config.yaml
head_dim: 64
rope_fraction: 1.0
bias: "none"
init_std_o: 0.0
decay_shape: "pow"
MLP neurons of a small language model. Each row is named by its layer, matrix (gate and up: input weights) and neuron, and shows model dimensions 128-255. Each number is 128 + 24 x the weight over its row's rms, rounded and kept within 0 to 255. Numbers have three digits each. A neuron's up and down rows have the sign that makes its largest values positive.
Before each neuron's rows, "fires on" lists the tokens most often at its 100 highest values on Wikipedia text that the model never trained on.

fires on: " at", "0", "\"", " that", ":", " as"
L4.gate348:113160165092119120119134100093091129124129111122119141098081139095121133135101164150133152127127147117113124134171098125113137142122130104116115128180114140113117132081164138139163113146148133136119089132124135088134098108158102106127148138186110142164151121168142142115133108116104139132139114128185126156127157142152146149123163120138160118120125147064096079168075141155172089119089
L4.up348:146096139102124121165175101112094120124139079129103125134113136106107133162073090148166131134150112132131164139089118116130151173105139151099129156116124153131145156109130083118109142084125149124132110093125143132132130135133138146172121146150130096126116139113148112124135102152146155122138082166133086125121120098154141173106158151105113158113124115175112115073164174116131128118129

fires on: "==", " =="
L3.gate104:138118137171120145143073162184161146113111102108155099140171143144147070114102120148121132169093172082113115110146115106150105132112128116141141115166103126133140098166132171139119112144096129132154125116116076149095095105076126064097166119129164121144137088125186160150141142123116115085125135102109156155121108112064119104107122141155139108083130107131112146127134153159116130133111
L3.up104:137133109110095137168130114136096084079127134136119119139140138110145143064112160116096115131068148132119106089100124094080128178144135136164135123164175118121097152167136141141160132105113174157144138152158140123148106101139126119127124155077119114123152164161132153110150096140136138131134130137128099154139136151172113145152107135123117140114148110098139115116165117109118121120095

fires on: " Mo", "Mo", " Sal", " contribut", " Bri", " Kha"
L3.gate441:145148071164142151107129151065123122102142128120107123136114109156131120154119125168110106141175130134106142154104126121127121160106127129103128138122150152112142151104138182145123148137120133159122129079155107128113084084168150170130132104070134149123155153138102121092139103108137138141136073124148120129144135149158110161111134080109114145131105127109141092127129113092091111111136
L3.up441:111152150094111128111154131169119094130128123121085103119099144132104115152135131120133159152116112051112109122105156077159083125145138130116117089151103134113139126124178113118106103152126140143188157108085155115115154107130130122147130111119098187138123176104131154085171090143117149169112115138125091156126122130141125133133107135137113154103136160190100116129080150143130110105104

fires on: " of", " at", " career", " living", " is"
L3.gate576:133149142133113120105107145087181103129101061127140135151089146142093115128133114109150113173147152112122133165138125129138141121121171121113138184118178166111136119116125110111139127149101135145110117096143159117147151112119145124131160121156111134132139141135127102134128107167107084171113112116104136131134149092160129110110131125141110112142136134130152148190081175136131133098120
L3.up576:151096136148115137173093102100096135150134090136141156110132113138119112153095116137138115119169131104115147105148161082103109104143146147085104152099137101132122101112129141108152174128150112125123117143130095118107140104126141129123142043148172151183136142088169135149092144162120159135113132176124158133121148103114130143127136121124121102093122160158101117096098118094063126178138

fires on: "2", "3", " no", ";"
L3.gate487:120113129105175110126103182147108153115096107146111123143145152114149092106085128132160106147121138135107113170172133091179107156134119147111144100178067148098120123146094131083123122106103158117141153138123121107146099130145138115119148114140125109108110168139112119138132103130082099106106128112130134083122171143164114126141118148149134142095134106163128140138141100120089178168134
L3.up487:145156130097121155123121124167109088138099143118100115103104117141140143130122129080118133104184110140143181139095147127125091143134099108116109103156096078124114122130120146150109132145117141092166096162156148136070139110103145137115145109088135090136091150092110154132065129146114122145161153094117126081125137119166098100113149145124148142147091078191124179120130065118140167129146

fires on: "o", "0", "2", "4", " station", "9"
L4.gate479:133206101100102146158146126158101095129138114142104135117196113134120136136137170106131119117154096128133120179102135108102150126095142128121171119137136137106140130146099116137165125156167091124072133108162096146123130153157098125129132128149135101140108130140129167107133147133103112058084086131147137138102086111181147134133136100124126094147141133128120115107128103105130128131141
L4.up479:163103141137107098109074113136132133148060100150100193112155149150131097139123143155153080135129132133100119130120112122110142092123131131122098121084086125125088129136124122084119123118151121120141101112161086097109140167080078117128138089120112155138114126134147096140118117090104105161119187112152121171125112092131101120104152121120103129117145084189139149108144156107087112128160

fires on: " as", "0", ".", " of", " career", "Career"
L4.gate224:178170115136114138161155094087103137137128137156107107081079143133086139127138136100089132141150151139113115132134144135126163109083140095170100120166131123127130136091122103153140122169112120140144123115134154134154123121137150111105143120129129138102122156090146129127139151175159142143106131157123142157142137084148105144132124134135123170121107139121108065145128124171095161149048
L4.up224:132134165111138125092084087122115123121124146118154135151114121123121105071114110104186127131138149118148174141141163116080111131128193093115152142119120118189158118119087103128168158172114115138155117136138160119136140107150100142107098084124103134128108154081143113129152127141137142115109163134130136136149139130145079124133135138098133134103151132072147175059093142137111156123113

fires on: "2", " co", " age", "1", " no"
L2.gate177:113109142105087120112140111121129151104140186130128131112099159124096117146130109154146137138137131171133129082136125054146099125137115094132072101175119106114096175158104105129073112113128192125102160143112120101108157101113145088146183132117132119132130125091112138087137104074106166144118143117104107145153126122111093110114127126113076123081136118112138120116139122091136164142120
L2.up177:107172110066117128134141156131141126057132085158114121103104124125131093124210076148121147144125158118111130144138105098104104131127161114139143124138143142124183111132157106147130135082105096114118124109093096112136123107141138116109134132123134111153076139136168136138111082125147131132150066148134096115110129115123094119103120178121140117142162130169115125149132128107154091134099

fires on: "2", "0", "3", "5", "1"
L2.gate700:120168120153134134103151168118132154118108127101108099143154179073145106113151105134153103100158110109117108129099132140138139144165138137128141147150105139118178118124164109124160102130111130103131122125119106159144137097067143122197120172123150159150100142119148175126116091182135109030106140109088156160141082132132107146130130111154174083108127150162120132125133115109149116134141
L2.up700:158167131142108117121112120115050163156088111144136089153153194102105107131159111105126131102152127149129106144130094094104124155130140148100160148095161116148130161119136128123162152112131088135119108111105151133113138105137111104129133161123092103153161168149160122110110125130099116092139104130159116098151117173095096163118134108132137116149114124079150074135152110168152093063127

fires on: " part", " form", " followed", " along", " consist"
L2.gate90:155126095114112139109164132133113127125149138106147156135072120102107116085124146114181148150103117135115129052135115116108114109114115121136120130164097150133154156123153118127118144143124114134140126088176112139118134100109117141147151134121130158125117113106140133166112157119152158120040136119125134140138115127112128163158102125124153100137162145158125093139111101076092131121103
L2.up90:106150126155152149109102108118116135145133125131134068130106118125130136137081146163139135154100187090117174151114158164129125126135150114123118157087125119157134083141149082145151149101143135087124153172145174108130108112131159111160157130140103128147117124132124118132126173083158135153114110115102120132119065129105121106132130082140112191115127164137129174158147163151128124114144

fires on: "9", "ata", " cost", "y", " Cy", " a"
L2.gate524:145085170146102101133121133154117169105118134112137105130157127117128116093113130124095119174138119132119095135164150119106147171149129140110139167118134084111127108181147114132093116142153102155118117134148142092142149092141119057117129102152126161139119153124137127118119130100126098159143122141111085116158172149116111064126148113134117095116064120137148112129132108139138137130108
L2.up524:149101159123179140079134093162125121113123173117130090124131143122100141103126177121122175134096087166096155105142186082139128137136109171172112179111109103130115113136083113133131130108143116132106111136116151130086111146114113111106156075107118118132098122129138112131132099124130116179172138129131133116166148179142119098122134119148118137134095140095134162143115103144076144163132

fires on: "0", " Mar", "7", "8", " Bur", " June"
L4.gate135:147115089102153117151106148143146131087165174114097172136107112135080092125091084114072129131134135136133149132094171129144121140172134117097105116137143142166099176068102146147141125152134132108117128113144115130147120125157130162130143137125116114090134165080148126145197135112157135140151084119134134122142146104099109138127125115146115141111123125122088080106081080098094161132138
L4.up135:101164079160126159118139156142143100129166134094121151106135151111165132160094125101096128115135141106124142138122138144148110119161101117116161103111074127172153137132130100175142128110092138131107102115167094148121133113138099108123093111094135163136114135159128087148150165093131146128190147116168163128107108103100138116130138076165146115067129113156156109107087117115128122119106

fires on: "2", "1", "8", "9", "0", "7"
L4.gate532:151105108102112167132150172139137159109126152172154115158145173140114113118141147114137143130118091093118120114114103117106093162136126120131143049136122086108155132132144103142112070105099170126157164124145188135118132086156167119163079154112138088108114118117146100108140104121090144096073163171103141136134115132146140120123128146143106143118108088140109126129142172124120088095072
L4.up532:148170141111116116111118140163129125136072100104157154094157141129128086113151129127096164141137151133096123172121132058149137125074133112135092113117178102131163095140149123115118151147115102124141133116127126129087104166122106109104149152134131163138121126156118143130151120156131126094135104147184118131131128157140150160131118086135148097134123154091133089134125122176097095133148

fires on: "A", " a", "M", "T", " regard"
L3.gate207:175162093154119113135138144162120094115133090134136085143111132125154099077086152118150093144158091135110093124173157132137184116136100149125128134125145139131146134165128115101185105141131083139100119144105137151129154136095150090112119117148102129129088175146112176116096081116103096120103083127135102124112097109120101160100167164138146117138134150157152121139155147130095169113128
L3.up207:140138117129122117111137127177119099097129138135130100136112136132157088089105154147171100136174070137122104131156143107132177104157107127149133155126076146147125123166104132100138089142114070126122139097104108154110183116113156081135101144105127142104085162156126120148095098082098102146129096140131116134117070153097109181109149126138123107116105114162148166131133148136098167135119

fires on: "8", "7", "3", "4", "5", "2"
L3.gate312:138163070151101115160163143119131132138146139164108155104083131106154147139128126101104120104138138110160145146115146129128128125156116155139121066165110118128114130089136139141146084126126153110142166136197157175107123174112137079134134153143133103102131118137110157105143133199151127086118162147129125090160104100145099137128150126137114108148112104126175072081182092134105124097158
L3.up312:129165126118168116161136145117142084126108062112134109120118148095077143143150092094139125128147103095127134120106163120153108079142140118111159140094156062111155131149117148165118150154173088108174107146127152165090117154114137110130132156105107127078131156118127141114102169182144128125118143165101124143119132119151132122116184117169095135152128147115143146116114113125149144122133

fires on: "9", "8", "0", "5", "7", "6"
L3.gate268:114166122091147177131164131120125083104134076150151124148129150119077104130098114125122115150119131096095121141104094156116112124110118122128125178186099132125124185157162155139133125135114085155147108117088174119165140130141153114144154147157159119110135123169086127124126115130095095088132110095122124138138129117123159113123121111133149106150096174170111159151122120091131201120153
L3.up268:155108109146190158119110133166178114118103156082152145138146143087116115112088083096118153141138137120125126162091113157098105114125125152088133141145127126122130140112160142133114118116139106127103124126106114110117101144131107178153120120159123156135139142116180148116118123146138129135159137153137078124086160152125130122127098107110157114120120120104132125152137123165182104090151

fires on: "1", "2", "9", "y", ";"
L3.gate20:149130129129110106107117104145134159139132117152138162119122100093083105118151156174073125128144151112131082134140148117103108081129141144130125146152121103136116107127128155130125132134149123135116115151145122091097106146116126131137132131145102137142159124137154114117139122153127117184177105137088135142177156094157138055153102092134133117158102147122151079092089101162121124126116
L3.up20:092103149158060138124110144124077138105134176129149110119145125118107100165125143127128165133137059150116127090138179097145133095140140137114111127109141119104181088124130116112117115130189091126134162166146182126131143143144131130188102080153154105134145141138121104140092152145144133172151130163147119196145117155133113126133138112132123128069117158154145134105093144139132112084105

fires on: " (−", ":", "2", "4", " −", "3"
L4.gate238:127097111134108114161099138136157165133123144122083114150145127113139151142129128135122150172109138166121114104159150103176115097146174148142175144143145186167155101124141136126141115117131139103142109094156113148093186130144156118157179114114120103162131174127112077108116123061123128156108142142133109111088128119129135121113135137118093132101130099106138101100117168148142088132135
L4.up238:097162124131085132111166176133126107151129148136124168123128148117170178149120134108144164113123097133131111109114153137131167090146150134095152117141104165107133062137114109143088093146135185141121135138200145134144115112126134139131113175142118102129125108139141170153102113130100146134155120128122104104126147117086114138133150131149120102149090134133156143116086130092170102137115

fires on: "==", " office"
L3.gate411:128107128131118126100111156144191126161155112134118140079139116119103130129076103143112158143111159098114113128121125088122132072146106101149149130121105126128121142120140144156142137133136124106116154130182141101087116130121127087146144142135121129115128123082142146146106151118098142167124145133092152139132123069080115085129084152119132086125104147157127179163104162167113151105090
L3.up411:120151138181161127100116148137102147160079093105132172095139116140111085116110082106148100135118119137157177120152165141102130140124173115133112097136113115160144141122113129134104133164121139142153121159148115107072112187138137136116148105117124106186137112123161069107113125127156152167120157135165122103156109088146120097122176137108141124137140123141108115086128107113135109125135

fires on: " that", ",", " which", " where", "Although", " while"
L4.gate381:127196181133135162112075116093114128171152161129140123135100141124098089169148149141132143163174127111123110126144154129129177166094114079161083148131119139093159143134121151126109090101137118122145106138124127137114145147133148056130101155163135145136129124130096147120132138137096165111131140174168146154167125094127173154130093130121105111166134116117111110132127100171140174101100
L4.up381:091138184129081162128084143144131089138103134110138168140117153136099112154127145149146134146189135153101089132151178156166157079127103116155091125112105156126115155126145161144150143119156159164084103133152104146092145138139122053108123115124109161149146136165101103113107136075096151155138139130089139153173114109123118196137123107143121092170109129075125096102099105174123114121143

fires on: " Stadium", "tt", " district", "Ch", "stone", "1"
L2.gate512:117162127142092141132118145128150131157108108103169156132150183097163120119159130134140143121113151077090127147125104125122120131137129081107147169127111140110158120139120132123101114146173144117156161107123112151095129157160149110136107124169177079104144116131112123118134105139147174050114129146106100092162153141124102205120100128122100092121165107202147134111096131110126085135151
L2.up512:160139107118079128166089128126111144155150097111121136106103179153163128122170135107155123110098121125146146109124140109125091140081133118091176140124133124141201121125120107142137118101135099146138163086161109131107149133136112102123108098128149099125148118145124142127115095117140097139144118143133099115176121146145112156123150140127102131165151115136138137107159124102130124163152

fires on: "0", ":", " that", "9"
L4.gate5:117140088128100174127120108117056118178154121139154148149103146128088148176097123125120113155132142122131149123142104136175113108099113113141141144161148148114146164112133160174102155167107122110105128115138087136127094182115125118127140125119145138109128102143099126148159110109147160124163083182113158121096147156161124186109144094126121121155126143095125147140122134085146132096160
L4.up5:159142186049129110146117118112134130150103112091158151156128128121131088141119145119167105141145155151077151128140145087124099122110108123097096139108078179185139152134121147120167181149099177160150112140096108121181174158143127115134150109133116141121128124125135149147143111150140166115148113092134115153094122069121105142105153189109144122134101119181119140142110097114153147146110

fires on: "\n", "==", " (", " there", " =="
L2.gate53:129177111095114166113117153143144147100125073161150114154178160136102071083119174101127151125140162133134141137139132145158128167132172141138147141108137131174099129146124158123094097069142140118094166086122124168157126110085160120149158143109129173120133127086157127087136136167119117124142136102094128148154087120176148136097118152174134099108124123132070112104132123113125119084084
L2.up53:159159122132087106159094125170116105118117078133133135148147116139148125102123124124080112151133185138145112164149099172149133155124188128147129161093137121161113115121186150140131116139099141117160110070104112120151077100140146121122151182119125093106152165174124137098139129135120107136168136143088124135180156125147115154128117123093153117122093104137070118087162107149103128101126

fires on: "ba", "8", ".", "Career", "or", "qu"
L3.gate234:140160127155105128125162153115168161155145175174127133109105128132092113091127100106114084127138118060116133093076136113126105129164097126133068108145128163145107156121137118166116105134122131117143149155122159153160123096129149164134103127112132106091147154107175120139113117208134130085136174104127131129139104093120148134117110147137065118129099146138176105158096107087122127128107
L3.up234:177149126146131109125122151137091153093144114138182148116085152107153125122151149079095122117121165151128197130101107078119132112121117125106117154135154128127175166164152117161130128119106155147178099167159161086107106149135091107114126127092143108137160135130153085162107141131109153099157121103136122094115140150111092149131100158107064172154112084125120130132140140108094142155103

fires on: "0", "1", "3", "4", "5"
L4.gate77:157131111101149151126125110143110123142108139112090124127118139110114071139121131143105118138142117127099108120118123170132090140100126129096134093125098169140166141130152078152142077174110149142164139137090137096169088139156157127112141133163139114152124144121139081107171152147132143120132112119104099126136103095178119150118128179121147137137166114140141084133126084154117140090138
L4.up77:171132117127163098113127143134100131145114096098084176173141106164134111097095105128139111109134156136132117161113111177117069139117148112094143129086150169141138128102120126138117137186090155161172158134123105077181071174137153125124125106163134160141124161106147113122175164131136113114146118084118102106138109099175099155130127168087122121153150117133141098129143091158147119091127

fires on: "0", "9", "avi", "vi", "di", " vi"
L2.gate328:130119136147152142128104141163143072113090156101145148166111149145083128121097134146120101166122126175173143154172148088112106148104168128130136148098092086134115122157110144128120161127058156155169126112127081099137108126138180125105153123134149085111123131134094130166110111119118116112116137125181121146148128087183158136128134123141146139143102170142106121129149147133124144107097
L2.up328:148164134132121089134128142129129140142169122147120116138113131129130135178161122188126086137142194116129114152140071127122119103080129109195130127089137131156141100139163120109105149152115131140088152076092141116157117145153148131118138177109147139181139131160117168164114111118145130132171117149128159124148116152149127097119124155147067114155150104115115125162147125130110138112139

fires on: "==", " ==", ";", "===", " established", "9"
L4.gate60:139136122124117099172103166148114125181105184075089141095118120143120089140124110140159126170104122131090121140139134120157102136142110058134062085147099128175086132119115107097138107140067111164129148108105127075098124098132149121132154099133101116137130115115100148123107129142081141121170157135144156124164172111138124187111140167140121121123131119144098096132126111120101163110151
L4.up60:119145132117149124146110125159134101119138097116128066170182135097180084075116151076050114144120131129137096148091114125107122154123130120144122110120103144137131123124153192124192160133100113135135089101137111119127126139124108132121110134127170111118075124136135122131137112121114126125147121110134163138061095137093170131126123103102133117106144162124102102118104166143176055152083

fires on: " ex", " Ex", "ex", "act", "Ex", " all"
L4.gate363:138140131132142163132138136138102151064133147161151135155094114137131116131130125100114144166080120127093124144131093129132140167116134134175143163142113107113113178150105143164092156129116123156111129117168134117122133127150118135151134181181146122098121162101121107104160135137131128116097091093140109170132147104126134138106139142130145148101127182138139107158088120099148096139081
L4.up363:082124121159164158131157106157124139104138111160109121142087107106098116126166106126131161138095124137095111108124086114142147156143163130168166153155143086119101172148094096143117128115117123136096138111152183119091120147146092125133106174154120116090107154109135123091150177099166098141117093099132117173127151110140127144101141133136149171092122149088153115153120122115130085169106

fires on: " has", "′", " Preced", " cover", " form"
L2.gate613:127139078119186128126116130102136141082115183104095142133153086114154140128089042185131122137112133136105123117137119121112103138139124113102121109133095138150131116108071135145087162101087134133137149099130165141125105148149104152152143109141122106110128149131073086144132106157113099122127148127155122122188115084117095140134154136108109119166103139155146130162146118152161110110093
L2.up613:130135124159173088112104079099133166102115137138118140174141143143097155137071112129149110155106139127160126120111122165142103104103100121137114132164165140185131163086115129134140122127156122117102138090110149110156130126106154154133138101096142126122132116109096154142140167083100122135136155123103137126118173148150127138106120109110152130134131120123090144092151170123100114132195

fires on: " of", " were", " \"", " are", " is"
L3.gate49:180115107110136134116121156188093115105158115143114144089090104121133116141094104129125124150114139149145092137104126122153104121135109127118066106096104187141133132157126162129096109105150129113122087121149156137109128123121186097136110114132141125144105168120134136101157153138100090148137142143129095142116141136172155110118100101123102111098158087115129089141094102175122185154145
L3.up49:128121159134154084114118115103085112119156094121121149143093092164102148136100126093179099131086082149137128166132090122124085125126125101178107119139133154074102106143136086106123156153087108126138139109128144144052170175110158104152098128164136109175133112095127164100104094098101150157133124117103118134130144120153129177132115109128138135106103171140138091132115065127117128148116

fires on: "\n", " ===", " ==", "====", "=="
L2.gate523:104143181125092125130110128139156109139135069125115137129152121150129122108113055161152077145071141098132100101098111141115158106129148173141091089113142098157127129137130172124096140146108132106140156085119148072132137086118159091125143142132157162128125115134134159153129145134124146134112158094141133129119115133128078115112164137117121090119093112140154108140100151151133108126123
L2.up523:125134118169138132118141123114139115143152141099105147135082118110098065090135121184152144120073129158155119133153146157142123115108123145110086113150120132130150123119141118142079140164172154166118149104141142126107147128115143153107171102180110192140105143129106156098141154089124136200164148151155072161098142125078134118102126116142107119122098102115181103140122156094169108094099

fires on: "==", " ==", " Place", "===="
L3.gate423:125084114127143059107097152143144135109145196113108154092067117115128134081158121117145070135118141176078118105093135106110112114138141119157083132147117103134121139180126133161137095144103126139153135133135136139094110111126125122105130142133068122127141136108115156097112092096136118183148085131136152158123114118172172157116166162148132118105151101111125108128124125164123097112133
L3.up423:099109154125082146119113107149117118080091119130131143110077130131152114101143170092122112087148091142130133098133143108124170118102107132149121155134117047143126109159108152155137115105120176147161109150120123137092135150147115125096119115107125127103134103160133153158119131102136102138126113116120192167155144165139142123187160133158127117123150130090102130100126119159177122158134

fires on: " •", ":", " of", " office", "ub"
L4.gate189:121117129131153108157112154136118125147153172083108114095134122119138116066109140154167105137138119110111142098167138070146071156127153090149124100144139114110085169185135111141141153120127130098165202090149125132112138171144105134150156140104067110111143098123121115173103094126103158186149139135115128113174123080111124131112082135114136161124140103176137141125103114141104145105138
L4.up189:160080128112117131130149092137141107157100105152147105100132134130106112108183094092122118122140124122142128131155119094122144147161164126128151144136104133124126136075121126136109124130159125132169135068094102121092109130094144137137099174105149109107165118161134072187112150163124122152123140097140132125106126169126171091125113114111153120117091131146129108135096106180129149067137

fires on: "2", "0", "8", "4", "9"
L4.gate369:116151095129098138133116160158128112147105111153128109085131118144106163137158127097145108161126130134117087156119153118104132126139153109133116169133151104078124134118123119121095109065156127109152117135103106151108167166150134146127179184144183112166127140169128087177136115155064155117121115110133133108133153141116111154130104154137113132125126157165109127112136123102145114142073
L4.up369:118125130129082116066120128121129138142139065122133118118149120133142128112184102070135122119123147123147156178116160125118147114109090139140084134109143123095137152095104101113127151156178155087088112072141131150088143112139116104133127140160142182159115175103151143113154111093103131105142120142168138134090133175153134102155148126132146098130108150115160106137146122170132126131110

fires on: "ing", "0", ":", " Total", "4"
L3.gate230:131195133084123148154111113121146079135119137191089140153116111147113136143113152101155140168135126163110096155104121112127124135130119152154119125122157161089144128121140109100146114147142112126130118097131128127147168125131117133140171120182133134123167120136118092103131111113118104091072136115105161122117103088140109126117129145103143114148152139114113122143143182158128146148152
L3.up230:137147142145081119110112095132107150142152144103125101170117157101163116146134154110164108103140133132127119088194123174126143137092130139127138140139128154121066136122105093153138152159157120120128142126086114135118094141145123048133116128130132175114118142137151157123126114158091171096142095127136113169101104148143181117139134102150148079118100156169143128126186097123117113103100

fires on: ")", "-", "2", "0", ":"
L4.gate466:163141117105102101127149107162190160154100171096101140144165113113122148155093119136090136142150151124128111093102122118119097090169137143127088087132121156106147136157139118138100118145106112129163167089136135147155137105148133108150131179082111149087137162114135166131153110136098096154129147101084126123096112101102147111122161135126100143122124115110138101119086113114144154103139
L4.up466:118160119157141154139144118099109124119132095131122136154105182171134146151154110121082108155142098147130121139113123125153121111120132157128118118082135106114102147107167169150111143154103118129124102120105163124151116135161137122116138096113130150167094153143153130086071159122121129104136100147095118148111094156103146133137115138121152157091161145154122084132103173085082156156073

fires on: "0", "2", " Released", " remained", " with"
L4.gate484:152090129149139115142115151115157124145119167126113111183110107131137141121080061175163132174116168113135111095143161121126097134145165124121103113170140113121143112115158152114150124138138130146142148100109133108154179119146116123141121112127090120125146135114127097159158084106110139117175150152117106121134144085132145146106110125176105130109105169121137112093114139147181129109130
L4.up484:131189107166116140120156079121146133169129112113079105107125151108126130115111111132085106132158160155179126132139100147118104171146124167127120151142127110164103134111124132168165138111145113109149134127123141132145109119126114157161118158163129149139131183132133119118096151142177135129125111128165133147136120076132144154114058091181165142136108133134097170125113178112084115148132

fires on: " |", " (", "---|---|---|---|", "8", "2", "4"
L4.gate326:122129129093120133117122114109128090120102129161148108122112110139136093124116143137166128169134120142140113087102129078144150145114128128154161154097138124091162152176149104163131120136163115112131110101125143147131198177124112115148167184087178120140151149136128141117156096145148156128119124134118127183066158134144116143133122136136119088107126124126148096146067120127146135157124
L4.up326:156136133122055112131097126093081129154128123180112155148092124119128128101079121112136142129119079099116121131086150109167135119166108141134167098130131141086092095176083138132143122159127145124127159115166145177109118156123172127141110127112172152126144099115165154103139108152105129110164083145162127140115139135099091132142121150082123141131127162168091113163164129146139133113094

fires on: "A", " a"
L3.gate4:130191144123115134087133133104122091133109142131135111106085148132144071116147135112158111137159082119117133145160137131145155123152128128125125132139129150148143197140124117122142089133092159126107124127113117111122175096126129096178129125137142091161129143125069114143111109135111121116079103123067174127176146132110136160138118156122120117124141117161176117145135087122142142129087
L3.up4:188102110148134095147125110183098106157144116154126124130135095130146054085129109104163111116127093147124106143144168164135155116105104137123105128147128115103096147162112141101174139141165111137144142118099110133128161148105122145150120128146093102122104168120129128117102103126155133101099084080158132174125121120088129131126122138143153161147176158127140115091153131121157146109117

fires on: ":", "0", "standing", " "
L2.gate310:125131133085092139206101130100155152178143107117139156169111126093112129169081127122148072140138129102091118139139105130151130122124149138125153112157115106088114135067175121140120069138126121124158105160105107111130150126128141064132125107153143143100118115143102167107125131126178100133134121098103117104091109154110171090122162157085125127128133129107119165086152089130167118142141
L2.up310:153079140112196140096123156087151131148120105124154135143114106155134148157094105129133127120146154153115088133099103102080092180116156084145149114137129111150108130091132131165159106130145118171135121101139069148168118144114121146127156136119141149120116119104151154086174139110090132107116155160120101122107105089154176145152162145146116146120118111155154120114147122128130129135127

fires on: "8", "7", " light", "tz", "ie"
L3.gate551:113165123134120132137115121145114125127179124132103163122116177140082132142123137109167084145158122093160162127136149125114120127134123097131102080121128149093106140116149116124126107176125139138142133124220099055131131155143127132116135120150123112116130143116115145114161134144140127116111103125146147119119148104078142140086151151170119093132136149144107107091084095115134120145140
L3.up551:098150120140104169138090084157132095102167084172132131105132146153098148161124115116146108130161099116149169106159155106118136131125105123135159110080149092099126102153130108122151113127144134131146105147184101103121155142112115139095087128110148130076122116121172142118134134140219108122132143107150160129119146107109133118137139139132123136132153127137122144083105115160164126166165

fires on: " \"", " he", "9", "0", "1", "F"
L4.gate585:126155114121171129147148145140119127141130098109054111158151090103122155135125101116127105131130181090109132158104110135138125132108114060098120082099068123102157135109144159143152136140134112154151149112145121148140116156184129125112120095113141131136122130136080102077147111088128110067135136150076157097145123121179140158109130122094125111151177121130146092187149102165099135102162
L4.up585:140135135166139100145090106126139126144137123149102121130200099114088154136108152136127113141102150126120112167127128155092093140099132135139088094046134136156134102086141132133139167129156130146098106118141103110126134125130140141158132066134124116132127128087159082111132142095094117152137165128115148081149108136163145149135069073118097116143126143103125110173141140172072139109125

fires on: "2", " •", " to", "3", " August", " May"
L2.gate43:114107121090103151121069159131113120114091134182161137110131138118117144142123124115114124125166100135145137106138121139139112147114126120098123118145117120119137106168116150131160189113110143115184094130139108121208103147157139091153121089134131179188111141180111181121144124103068157112079121139099107095114116200158173146107122106109148107101141126131111110135109098137117143121161
L2.up43:119078165106120108112140104167152086125134136134150114111151126140100099102082155097129146159120103146124163156121131129122143133091151130113087121129108147107155128159208119114124137115124159095111140130095145123103199110110131102112101103141117124144148161095131174120106112156135091176141155109128107118119185142125137151121121093100102142109143118105144158139186098121111127139163

fires on: " of", " were", " are", " Preced", " all", "ed"
L4.gate174:114128132122162129091149145124164127112161138120105130089122179139133107147129132144179141129138130123157113114120103106137120102098102057120122082119125153124111154176089121138105129114161102111136150145102112120099158149138162129156095152139133144095161163127145114136151161049121135135154103130080131146120125087114085110128092073152146110143171116086144121103101090161126136163138
L4.up174:159151142134185152124162090092179148103101148155112127138135126127071096162107144105146095143125134126105155095117125131133105103124124115134131169081135122108142127160164141128137136148147124127127096130152126081091110139130133152105135126127181116144131122111144127137108122122132162170105124139095130125141143101169136148139099118133174133144119099097155109075111118103121122181163

fires on: "3", "7", "4", "5", "9", "0"
L4.gate411:138151135105146146124124121150136102140139114143166130111083124123117154095146151172120133162133097098113098137098098149110113115106152117130119119114127118104153193134120098131134134152090126150156124083098130102149143131141132137169111155162133107168096152168137101100116127107092123110103129148165147151126151117143143097126165175124136101135130157165105146171134085090135172097109
L4.up411:143131151112134098103140154065145093095139138086112114109121094135185132158103117108151117141125190150143113177067132151144172097126137080117114143066132154099153131151154130126142086135103135140175128120121120128155100153149129133085099134142127137095112152153127137124124127141134077108174124147108118134163125133141136115133135126113095173129135121091103122136120082142154124122112